python train.py --head_dim=32 --hidden_act="tanh_gelu" --bias="all" --init="normal" --init_std_qkv=0.0259 --init_std_down=0.00473 --learning_rate=0.00299 --weight_decay=0.12 --decay_fraction=0.276 --max_seq_len=256
MLP neurons of a small language model. Each row is named by its layer, matrix (down: output weights) and neuron, and shows model dimensions 0-191. Each number is 500 + 50 x the weight over its row's rms, rounded and kept within 0 to 999. Numbers have three digits each.
A block is one neuron, or neurons of one layer that tend to fire together. Before each block is what it responds to, as a language model described it from the Wikipedia text at the highest values.

Description: Mostly the middle 0 of a trailing ",000" group in large figures, as in 100,000 and 8,000,000; weaker on "and" linking paired words, as in Soviet and Swedish.
L12.down10:595438491530538602471566439550460521485496470445469513532542464448724443487485534446544481465482450477574486474467609520406592472573451431522509458491434502460577599512544430561483481485485533503460469536459518463567576548585483494633505462508514547515523381520544602521498511565464508468520492487524512554514546546427472549461561450556478530561536528418545483529485460570522473508452516500456444489405591585459485512502499481488458456405533401546502484478439495555540553415543468546485457435485441520503489464524460484496487503469439540510467434443492405527402545514508510441

Description: Words that open a dependent clause or link to the preceding noun phrase, such as relative that, which and who after a noun, clause-initial as, the possessive apostrophe, and of in "one of".
L6.down31:554497483524502510424470484463496398612403414482520455442471593541618476536405514471401493495505462461528491588487561562441563547495504513487519552456490521465485556529478482516477592475522546532423496529489512541499470432539527496476550442526482418402541522600521488546512399565542528474412509483448419518465468507504420507488442582537533518523569499484539529438511552582513560560591548540481485503550466423477555424460470360473510552563495441485491563497480512433566434506583424495491507546422626417503492436491531495570441463492489491555441542532465532474478524553420621524
L6.down51:438551512499570503575554487474404469611452499446542543490499544462528504501361488500485526474514402507464527422520571557522544355437517537458499553465494433589576499476484477486607564487385405601338564480475477470503523500542523510451487455490428495430531424561482558468469455496443518486586466491484461449477565503466542474526643571511477586536484527502499499453540517520522563504475448516532472459525530388488497534582620465505477540477461513544490443493473476457536454542454532516430537526470573618564406454509517443491487507543503513594484540504472526577499488516468484493
L6.down109:408459493492495480439554520517493575549524460478558390541477479487557434545590463542502425479520489489459464455547467428535493524481564508460485538536505540514509403467455446369540467543550504433487479527452477495490446522315395452421434510546494491416475497514443543511566464469478507535469508376479519504519450467533446528563495421444424531503589465550556554463499488503529429595530537540478490536464450537591574456520473517593447536543513470454457594605499473490506539468524531574542579543470566560453465575526562442527525483395567486553493457604467552521588500536476532556
L6.down140:451505506527483413536467501520499552587536566416448531447436472542502511451458481529475515486511552462477512613449470428477529376475452585488565506463510515519492575616529469485420439462541504425488473500524483480580472373408490488478545473522515437416545447492433525528501444546548499516458579532493505473490527525603481541528509465481551514436581548514480554574543539411553472480416552546597437454483596490534445561427543498560526516581464631430540570546544520440492449540561562455466464446536435481470435573449426446496564424531539479580487428502466502462488495586512442562
L6.down284:466495486541468406430545494546453504559576570452508476488469515490551473396520533538501412437431538547555524472527529538548544547463528502383540442425489531518485528440516544527424462570522508506463490538569333518532588546556550519508492440522522505536383450496527491429531467511444585563450582440571509442555509482474437536470560484530548584479425444538495460504542489487557504509463438536523493478500456428487508500574512619508477488528489488478489513423423543512483524549430455407425598494529539511609540455543453444466542498491398384429596446586493435572502559526472489470
L6.down308:395451433508545460660641443462483479556581600551490434528489521481540452538526559534536465483504568489585465477508487457481538381587516454430488387508446499419490547527507484436502434546459588421461507450419543431541360458488471521562521538400587484538525469468575478495543479538467524509518516522508489553505523515506501480455442512536558473522560532500485393459476540471526539482506477527422553464486566591572480549526558454536474596518516458413542553463414478455528475531508480455403471452493460596550443480463432538548515533562526524540467525486418461511506523538450550506
L6.down347:492504526453542456495491457429518488409574538495533471506511511545575479509556522479500468522488469405470574528447506571509522416526631483488408449528388507496513536442562400590497460526519486497522517592535527474528519504500540489542594593571526540551480529533562554443562517421543531552508466458577490513403554496630453470437432527413435583498434508515504495486465482490527493463564530427544490507449469482376445513446572552427521511539398519591445512450485459534591490516536551519424456501468553506421403493539469446540508423486494600535493477443438428514450632518506484471
L6.down364:453445484506529516565516615447519474502486466480439493494487537408526506505419535491421545500528465549503533532489500575451432460549529452513530514467484533612418524502547455453516473472573489444458456434516390503471462428451520447475554408550536493447564559627540516469462554519431502519470335503471583521508468494523472467514586477539574477492519430559525525461473494461495497517491500460517490488472480554414568433468467482459550522567613582564564551437487429567669479483411431528501602469532454527479488506461506445492527486564471473439542635537479508533543486520503595410
L6.down384:454591470524459581562517481497455550441471544494470505456435549471464442499457418470496469519443439535497510571526529541460535489480552531568509421501523544479454414572534505576517571581437487515508384480497399498532489402606458547496462534500427528487517478436537577541631423608506514438479385540533490534550395498549476501531420481456484501500499442470473474507546420521563527479508441528481549456570462587523553480560532454567484560477500557543561482594498507552518499538455442504483461486458522466420419459517567446545417456574456466630479515561506618522418550511471466442
L6.down613:547536493512485483470541479538439462560501493525481390427501490527474482546468446497501453553501534563467543583481585526452534479494506572497572556486508558520536527457441531603512490489517408541505564497554487417527428425488496544422545607550479490518440427459582519553391481463564520438528550553546648427425468571471459561435519478504576391487504433493517452437444556497486591527545567492477454542492475498552447473505501565428521534427565504530495545506506584407481461487601367479438592571474427489507440435556480508473439403510565488406510523481470464511535449517528524453
L6.down649:503564498567435478505481602519465484468600422515524491448596450492441516499430441476449539460449584469464445530478461553566526491372510474442437593500442455504569522475474556422447506523475491548492532539536519463557443551514361522483507465521575442493515522482440538521490487451431545481495544483568530511387526510547477505509521543392517481585516526526428430577538574477469604472477514611458510576558518557450412585591535515547483445506462529454507474432521591425525377499469476473530466561433501533483488483486533510613422518480553468479524586484572537549439561494457522429
L6.down653:522399554579534460491534613446432499485484507553425485487500545512562432491436479555435479432426505459504557369511566451532553473581502503578486548467511373503509484465635512524439515456453451584455459532491471525514479481450488531436542506455478468519619529556538489511530447589501460573548508503427487586392509574468396571459528514456453508582540506524465458446468402584574510538458563503443428496512582471520496541416513522387526443528484538591478544412461466472530517493470469465487544430524534473546475501499577501577517511459551551467467432512418544494531523487527541583
L6.down658:530495508423571510546503472504497443530477552511544499467497464505478419488539459494523470498453472491466524527512591459503399515538494434379476529478526498570482530492469589530435590532491480492455500424429559494496521486534444490410532415570462467552418537445626552490398540510618454464484507482542556559453517428423452588492503474468484499517456578529529470574486487615534489521547438550454513495515485478499490476560413399425507509550472682532548477587439500577525453439556521440442472610444464375469494568528553512493449456389480523522488496555525546533517482544517553531
L6.down671:537541499489464510525625489608522524428498618428540434480536479427546509511548487440432480433458431487469487510511553401626487558562513533492443511550556525527463477534539528515600533535505540556441474523512490589447460467444562497502504545627502537490518505435446529490524557551546528492527479482592416431506482548491503490502507489521561378541516521510430516507584499432454455522569395561555451475573528501466486451448464416514504458525452555482442439566493501479481542442489521459456419551426445522462453620500482498404499499530397412431459547442538490518509569423552510615
L6.down682:577498522391479498603516514614480555420464535492486517665462536459491532528545544395474411508527529501500564517492485453463493537554516421379566453500512479434501471559517491501439490462491456505467528505540544459465478443565478480555503433480592488486448512392478603487481448425578443570551493447568536522616601534490544499482505470532507505520458550436425528538503432442477472531419481485536487573437579486576462464503465439465442422484564481482522511495491541496375610474545501574482444488488410504496465542522525550601451433493598425477485529473493545548564562487499512498
L6.down689:513430518493493428402550526517396498521491526554581515560494605414536466574517462522554511434460517497481494493493492469457472472432550431486525508509494485466482515448508431427574571509448476422465557590421458489514490541537518503443565503505496443541539460470519554469493583426474529524543570547421491548474534459549515456568619537459427548560477428457598517504547475403561515471517528554440433532482499575496540465434422549531491488531551514342528490503357460519524421470508467575549537442561561553529525444502485534445518456452662515445488543609505508432538526506450518465

Description: Pronouns opening a clause whose verb comes next: relative which, that, who after a noun or comma, plus subject It or he starting a sentence.
L12.down39:443439509488546531538454509541507535463570567513474514460480521622534515481537498513416392550491454495450446537432535510539537498470470507550475511486492508438527491512519444443561473519542520457516458516500492547462537567499379456523467465496464448507516441573472510625516543551504428466612513537529553438499550546494483500484506434450477460649548550452597555585413512566500405444428393407493489410546467526436580459434492350461502423528560493498505516469405452566581481544549499452500505529510453392460560461480515496490547506525568508550511610561542521541459540549517413494

Description: Mostly "the" (sometimes his/this) right after prepositions like at, under, by, near, as in "under the command", "at the time", "at the University".
L9.down205:584508515490519507516443549514463508508499463425498582522523438453634586515503508506531489491451501563517522526496596556517553399561444481517467397431486462551504546472589438462452393551506517557367399570546481487498479527561504443575556443519496520454498577457537586516462553490514571455483552432580498456434545628542496492492546525497373513438493497493503495494535497418482460569487497569471533461474456582568516456609457560498422556441569463499475483469454523553554437513396430494487483490453447585462420497531410422523524489500516481570465478546455453556450488526440525535
L9.down595:500463498499456584394531494458505462504618574481511386518521458445441584463578511461468452443393610538518563524480466370534548577461510441582502521514490535525509472548525438478441456537482447456482509537529583525514466577601432543568535491494540534526441468425546571512421588573588488496436464577536493489418527520485538427470470486399505539529410628491432512512498515509481451478456525488481515577425602543498500504513507478452502461491536463486382533581580502435517454430509530495555480529543412452551510477511486495420503546499500531519396418550528533430490519480517530536
L9.down688:550499474427496544638568490470570447494557487517437532585451545527515507439506505460424410507566482476457547540521396572458509498546589626490510444513463588396430464547487461555533437460431441500544543519528435550475467425526516547508636487499499441505635519514523472429486527508504409499516419451516501572496508568503528572477445542530567443521545471452443453589495418444472420426538465486445497555450463445607523395562434545476460495503582477474545502534561485466467445636537506513526547505490487492521538529510509519522496409465478486478508557499513543488484490506459529387
L9.down710:556495522572492447476629514531479490450543514435500466522501483533539533587561565485505482561419460642491532530470538452462537447483543503462475578425478499461398558554506520550445461583467574397496464434432450494517544437454506532495477495512419550505521612501537538510485502620607572546576344456463596442499514487523491483464576489530446470434510538483500451552471555564482561435475507417509522477503527504490511498576475390511453492528453468491441523529531405496492512551508542456415505503580454464480427514430528377438508511609480450480562470460509472493552426506549550526

Description: The after prepositions, mainly under (under the age of, under the authority), also in, over, for; plus word pieces after prefixes (in-sp-ect, ex-chan-ge).
L6.down4:550468461435534489521512456452490533533494457506568417495538501544512596449431493571601483525495497429470438499532541515507538485491450508374490436512463456575548501383446456505523401486480487531485494524466563404444514408576483468410518558578532509490488474487483508488538556565546521551474531516510582559460480477428482531511500461490557452529556464459529480409531533486499443507551459555416531449590533570453570533452476434482570459546441434652520492593598398528413517538480536585559434511434568564562419508549493506500477421544423446566491518545450586458507568454490526464
L6.down93:504505494465452446460551603522484505384556564390531465553556484499504532567528467539528507437457501580413408560490538492473515518455535494449551547503527481513493556421463506532544594493494444485487523469458528457602464524539475518444521540487635515491503410573568508531446605378509547556567505428542576469486587583524460510463373491458540525531424520459484424479387562461541380473589508416533534591405499555499499446496439481563449560513542442544444483428580473468484429500519495459511467550513472544503555428488503532543534463461479477542543468530424454480522539558481511476
L6.down107:512476507480469379561596480495430513466628482494490478517524482388492445431420558623542449596568529455437468512586463452537359441547520485444437529463469478589516554416515514529565575494521516440516507487452517428531469517373525509431526427510496572496393515505520505475441523488555547482574475498569499540528524477513480467529577501586486495442435482538473447504558510495487550461439670482472528574509525516417480472464434483513510550515537459503447498508500529449456560501487527470525558415569519463585591453483555438455548488524464547631511544433449508469478494520504497511
L6.down191:536460541466451501525491433538488477506501546443529489480505445485452568513472507444584639504508571557450557426415501495486528572424546496458498425483505540486562546450471482477403400600443548358574509449496519516421430499493435397493458522599426549409583453466593470468467526396531569538501529528491559533577541486512617458546535487525500520522601524509471491519480518533569493383485532488508509452441517469501552509623435525511441516422518465552474533507398457477460565521549541436465489540475546535533543538495492451476498517530529460539494486491501525549544401396549454576
L6.down224:577524456496499504423449492528444556472514531511468443459417461491536513482545578414470572519411557461482516544577514487513563526575473509464567444618492598492452554416570456444524536521489463555532521491595526544498548460564537477475412624539429497533474448451446562449604540494479471458493445564494431464492445492461511494569501472497573543405506396557484522463509475457438570484408456476500477524589472476544470467478591501535435507474539521413633425554550491484540485468377378506488527488528483488459435498440486531507555498595468480557492562487579451497513436570517560466
L6.down252:472526467465411459509510468536525508469473444506400485538514583476456483529486510525546478392552497463506483475605474502557509538467436528555533508500503462515549474565552446493463471554531504437552443444521569416524507453441433420440530601624489543512445462468404512481493506565444524515572449490559493522467417578592543530582562402438526467487550440519454466542544544529516566552580435528481446487443453538540570554454439591540538484427549526544389414603491429516483520443443504452417422480496517511442480567516449508513445525474464567427549461505593547501599515620500500493
L6.down258:428527461434445445522560424536462477504483454521519460540494392504514545518550534443508487529591489529431522466531355486469513582559498523532495479472474538461468541497485457414553504557543441466563369534518402442536470459492512473535517523512540443556537514557467461468563565535534421490494488452416526488544490483431461543413475437483456597468450510533429504574535477409529507551419514610418446526487542521518560510399541495525460458575476449638483466533548570522525485508542570499512431571550545528500477502536456545503482543461563540507511462473521545572678469514389419536
L6.down299:435426446511441532511480449572467464435463590530414602547459457547544582506478424583496448515540515448566526501528487464490477542504589473505459490486528445514514442432538556483432454555512507524521515533545529504621433489478544610532520470580437468492455582572445533498525482470542531540483509521370545383450565441528438586504471496500557591477467613544530554514522513456513467542551514461450510486432531466549566450555513486356477463500471495544469593526451514482450477452507426512474517500467476453560358419601477464495529423501490456470468646542528514439483479477525487491
L6.down303:446468541460524386529427502552428469501550553412585546499555505579415434517453536563476432550465528493529476576522429587588500513540507415534448520527592498480486441556466463447414463568482602487512477465439493480622501493470503497462539434500458505462508519500516509550470501439502573501526470559576572502492503521478571532465453574535447526527462452533492484561371468463535546510550493469468540452493496507547607473553472633542461396424549539566466482459469464465605493437456475476449471483516491492494519420416510576514386527563579498521492581547423413467533561423514479524
L6.down327:484471525510464441487541512469465492536469466490486459466503490491557530511460497464432496525460539434475519376583483360492463506363481529504506429522464505518530474508485562535512464497589596549546538501454562493536513415520568512586549489490391459486529559531398483419536557522481566475515483514588477479521562400564553527452484519493462470565577535518613464533497438532501561448381576527478421422507582458506445565493455527509456453345532566428583565567457480478487480392514437504543586550549535507505538523460532507470564495533550491475518552394557540427511514440521510562
L6.down339:485483509467495476556564439531505506521418575482564525506532505550487507432573529457549506515555518424549497432554498425554488516512468591540442501443440525440381483563451533435468569505462588549562448479595496426519592541486439422374642429462503521492476466387464457528544481517544468604581483505517538473587551491387456418531503567502510531524470475479547491353494509469549483532490435545551461502429493503429580444483532586480478484463549497546485519591565423545549498559468492529399488452497490463456502502559429460460547557559507496531482417509487542528507562452534451529
L6.down423:506523474391534512534441526479476531555568479516475491496425537485479469509564521536562589506489403525573508448467495447367463498510532495423466503557552410499495527560501485522486478494500485458459515580497466584432541507448473509501471499484530613498553500553501505462517514502436621482461526472456526549467500473494382526453500494583453522549471470398495537532582415503480505534453499498580418509459405497566516503417531479538456461465451431489640425428592455453514521568553534475603467510564483548459423540481551519591574516568393546559413429564457556513531383484566542487
L6.down432:455489563465480559436559476532590495504525521505543549473502508396484544492520422509555427466503550531497476427442563500546537423520492378482542503541453552471533529455489504469503497622512440408494577505458447459511422503504396501468470584446488522454422538484514477514506429444607573540434459450403522544495506509514491547405490504482614483576497505466529552519536528465535478413499511504492495547494551459509516396449436563677434533421515493574475608551499448518501458486489524513531504532430548493530538531595458496504492483436509531451455505542411578433650475498462561570
L6.down479:585489457439489559431462479518487476517412499560534530568480534569515512443371474486495419501540451572501548511505449468445498514501473582520460532506457415435468436506482471565572512445529597586550529518580468489510507535477415481501391484496391538574573552444418504569521425554527590462444465476456481471568574483545484525554438537548493498565515528524452488425510448533439509529574513492386477432499441559473563480501557597524462458468405572543471496518570588527415469462466544533536549532425526452548445461499490456584509453408447590466516469521583561458508535543558430533
L6.down554:487474565521496524568394618446488464528583452529529403478420499503500523471466423495501544518456465499477483508472557482413473623570530490510485516546450508587512508436458548470462558487490510537435515563564517523451505541461446502433350555518487537383508579536516422487509490439513545419498538523473483490561478433469611578494472511475556508487608459465451451573411445406487493464451476461575434541467457574544446508482627455538493545494485550505561461498455451479455509519564447453475580498436472479556580533548505381483609482440561492522508482551517502523597566495551547477
L6.down582:491528498484472512459439472445540509477431628464544530419429448575564547462521550506521500533480515499499487458412521498521441534614529506402471447594513567449455461531497448519455452439499482441470545522564543528464538469603406467425498469419498461464483417525517549409550573506434456431531493510463551565484487620466556473430501593517519580526426551428428507581510446495495430472491470512508544497485500505544609419454595486558544471568571415559553566499435547464544490478490587460419445533525542461590402520422556474506481494548551499494477553507479605476435536493530486476

Description: Middle digits of multi-digit figures, usually right after a thousands comma, in money, attendance and capacity counts (e.g. 35,0|00, 1,358,0|00).
L9.down20:472505529460520476497560531520432564472446477446502501565539507505529550489547520547502570384575493493513500420425502539594536405464597481573550466532503474497489563466547496465375481507412534554511601486602500465580468406464472452452563487507551498543404455415451457500492475456488427427521442384542511517491545481487439449497532499511470522511428498452516449531537552668513544428442487511495466525479538518385518416443506452496532523493569578499488533475519457544546580595493501475593537501496565486534425516467513421588471526520544412392463527480462483470553494589559550477
L9.down175:433496451498546578452493462590546465516529531559386536455607549540552436445444536527498395469475558446463492531613419472545585437537551462621499544591529469444570467536502476474468477497430548456493485576439551478539474436457483620528547516458434479542468475453483473492549495458477533519499489458458542504490512466470497480520475498554508450488472465533496469535483511514494572467567552311514618511486548512480537500401498565480486431494427434534545556574517534536513452511478442521461478510458501433513514411465540552378540435434544532491587538553601493496567457436419533490
L9.down527:459493444428501458492455585455531514529527490471408579440521573478415569511506451522582515534538532527411509522520636507460474435586483519480544455535524572550534412449562581395481492514505577543491621511481457479417509483483437496495482516533576445499504468451379491596483480534508504529513513511489428471465455496480541496656517494520548575567468526595461487532447536485463496462478491441499444411475543548508581579543515540525559538492432543460529550413452492514445525450487415574453488485575521551466502519466523430548438466421418510487453423465601494506433519438442549591
L9.down557:521488465488498549457413507445534477435520493511480451495536507498413514534510563565542525537536508580519509565510514498557614441426578547474505482467436492461576451552547519560432463510548608498572477452544556422475397454579479526435535549525527495443484524445451447491460519469635495541531575530521533527543477474480504568495542372436509470440521403498577493502448529479498402461540513533587477440506559571472589524465484482519554541444486432531413512485482489549637559471529502518500481504533474399448456411470417489340411503490546579446536541470511502470541460558512435442

Description: Fires on the final digit of long numbers and on the unit after them (32,772; 1,751; 685 mi; 65.18 m), and on "and" joining list items or clauses, often right after a comma.
L6.down73:498445483554435465473491530457532589382512533469521539536380505509419558507491394542529537520485530530434425517445520446550497535499458537518556537475516463447459391532443439625493499542503525447481438445511432560494510452447507543497441513572372496515509489644444528599534568496514446522467494559474477589571490503460553456601550511490514492460584492507411553543542406493479489468502514526559422528519545490547571474497460480481412518516485458552494542489520538509483444499469600547450515409498550475469468518522457527444528521572536568437540467527545538478396375588626502475
L6.down88:493432490513438538480518428603453460541487498474461556542557507402574612504596500457471425542564512500452508504566438516530469537470552449358523569474467522487465463576506571563474484511459369529486470510453537462513608417534464509541492450481482516417581488498520507536443484540442513491471497496468474566520472484499502601445489481427506526468518447520491526499416527532450615574525432553491529451434529399603351519434497530542527493531537431557462544453566522460526500531444566580442510527537553550591456541510506478479518472530534505519626492461472492392433416525542451475
L6.down98:572453429563467519499591494520531577462517507392414526540593466534528507616551468536514485589495515541499540568347457521535567503500535472549433439487487541424445450532521558490470596521526491519424532542469429480552502459517488589494532489465525532544553440450523581530450529446567463502515500435530459520551464563383459589500497386493505494557500554439575530452557481461553445504461499498492546543483468460562485444433408426511415485443438550488519539473497473416401552521542421492540477454559472458439532523484553456508549497413416542498604425591431562537520470508497492505
L6.down100:517499527528565576525543523575434453548575552478497485621568496457435621576505498399542458490643546419561398515504435473475546387512460399472432416517504579495370566485480501559517424523532463411486507474538604473437478487519491418436430475556508494490601596455483522509475474558455439449599499517571487608518526516522541465515481448487437495456460499507536455512461487506490476521590548496420507443515540520513500491539519544505440482403536567498448484424545531418512510511465472482540540450525440419512501502567578448529460480472494541461502487520524546448516460498512464595
L6.down119:588442529489597492418549499480428426517523471540575514409567461536486510520488451514528542474542473464485467516416466514567516487433418522550535562414418558537531601605554506415419522490470328499485507531542550511506455573502501496571488488602537547507549569501479464537437462532571444545500504508522551524469492549589503588474564480437426532501512496459522523530511439550477536487458471509493426540480403433520427557382568509503485511399473433498402495462546496493547519578381511492512510499530479455495509508528539448498499523536474511438581524496557512570393415530611442469
L6.down172:527486416564515533542426493505507479642457500448461484515478507529513600521411471480450461570543425507524559537490520459465477497431466479530499339452433459470405545555477562407525530509473500512521579514503574555527495452509467387523452594446535477478566473427491544499505509517421457448587503460488504510602442561573537498528470517519527544442464516480506469534463505515478423562394509517508496466534451490534466440555582412473572485511517520454431496529514492575534532537442457614530517600447454398466551461552394514598539446536589503527552471505531424549599507489430551484
L6.down174:472515487500501453477591549498481486457451556482512548596468543429499499538416475482495443504544407487504410487493498540506491610524430479568476540524459555471563542489535621546472499544497545543491545493513430525397520422579529474529464459488555557432621508396454564538497460521559376471560440465531522490557492481431437496481483518410518533504430470577480467466545437455440497461416492468553497491511491483520542445592487544471438545613535587578425534556507508511505569516367424473445575480587487575535484472496451445424538506555428419487574465553551549490538425468543473466
L6.down417:458405446517524624487554465605544396528479474526522365496536499486554468531440443535503476522489540535537541522467532494468535534476559533477495542508576552485409462470546464493414536473495539528400482569469499453408531497575437580535509512388482557476517416531500459553410403555492525507378501514448521635563510519491464532461507502526522450542516439559541385502502463458453494451484538503469459518495538567516588446529503504471534429506441458512486505588494488447535545489484605583504534541460360547526518415540491492446519539516657478523454507484477573493427501554543469536
L6.down422:505505485531429536486472478550460409520499479535557468444579470515653557490396601562479560508506520422453449499474450465406400569511491546536491554547526519534443423519419561604546497488488566562533544562436464486581519433576447475602456440473511508569486436572483517611468503425518481516557519521533451468496447476468522454500600510448437432609483486511560543444511487443446450409490580503550422507510487517486526442552428502519498498582529580505483579453440539481545496531471507497590487426475465422494538481477479485515555474514561460437518467553476480426541444465556430605
L6.down475:521442457480482431526439590530468534614434453526494557520576442456502459525448425445494480546545593502462451504472448485529420571515414579430524482455470558537447568437552520402499602433520409480419527581544520496459492458592472572475575479505562547504486556437455525489447543467541492528474526424421431428484558534484545565461618461512495550553480527470462516468510490523459480452501597445487513494509594531501486553502447457500545419515418510518435570438625554459520498581482502496595560550398477491441511535457497522548534450422493519494560446467484559618504492566533487497
L6.down529:510490533651455514516548556546533497503542581478491499556439497533483453485490573367523513533496488580576537442444517507455404507562426548468622461436593417472498523505437474518482497466475541535479495412388597467485387472521538501549441462468464493513458564511461628524468440464497475423533460515405449493553455550439442459482455524566413542518518421521476472498446548496450583480480538448572548465564600479532453449563555485476451434581608482561565493487504475566440470489494535530607488476569573512464495545435509584418440541501539467503488453514483508531502469523487497503
L6.down555:548435497523526427540494444562455563407556508483608501624486464466488537548455529424443442554495513524562545521427501419542465490415498516417477445605487420516477494479499516434473483495512469555483577520495451556489469595543522487612534565499541492549555484608414498477605547479473526439593342479464485425496539378502518513493456519459505480474516532508420466531474474558478463512483498517451491474495489471553424507547578462377469464520521568479464516488453461527396512528513555495561485480502566464580511487500537478532599476569480510517466588418531407599504552491504457593
L6.down617:523492406444535577508432438470456553518425474496572524522437542569534559484518560413505543463546519470537524443444398446483533628472492484456446466466470429495487499508550473528432485486476520490482548473514538492536586440450561568459590547431450432543558600630557488471477588383564435509479530466452458523581426489507447474523469514497546573537513496476576559519527450551531630460514488467455607466445576488477481533480566505495518455588484513512545575402544562445577511528487555529433497542429466568542450424482486545486460440512510528497481514445415481488434479439454396482
L6.down665:570467488581532511434451443497473424508424529571457559532490469493464446411476545546505551548615551510489492505501494530438582467459496463615524537476553604465540510532508516342448541451465443519435505380560456485551503496549478494350473508546485442501543473527432530466526531446463561438577397487459501473563555530477483542525536419516498464498502576479469623393485463503475521551463479610534483560488492517488570484520414481460506564482545527541497482490458543505568540515467462419474491460547528454520475418499387482487586441497607436556502593490549522455569515548506476447
L6.down677:459491427416452545495544497513566491406427482502481485552423593551376484491603472542486440408470485470507434536411559542462442501504517501451531465532528473519429473524518483413498494477514490561511570528550494518472479569516449487551535470486430473507512403514535487469493434498505481417562365544516586523525482516415520494472445513517591615488564581501522503495443548459398533419515553550472485558494435564453458610515402594422551458511521521487485491524495450556554511538513518568503438555545478646481369497444506534529495507503546548570474540522500492562456602442495563532
L6.down742:454501454503586540437550491524514583425504492565399503482581541530469561469590475502483545519542585492529496478567506435490524542379528455438523523510547465463538496504588503433525435512482505536426508559536523445448510530474577496616513503518477479504473496548465552599520551519558509569468511468540469462507610538546420526445536388517457370473490437548564472556425496423441566430501426576557471560493451587432464536554401549499631493497476444466457489420495482512490505458460484451476475394456489460543519586454459526561512435465477514470524453540488398533512391558545476541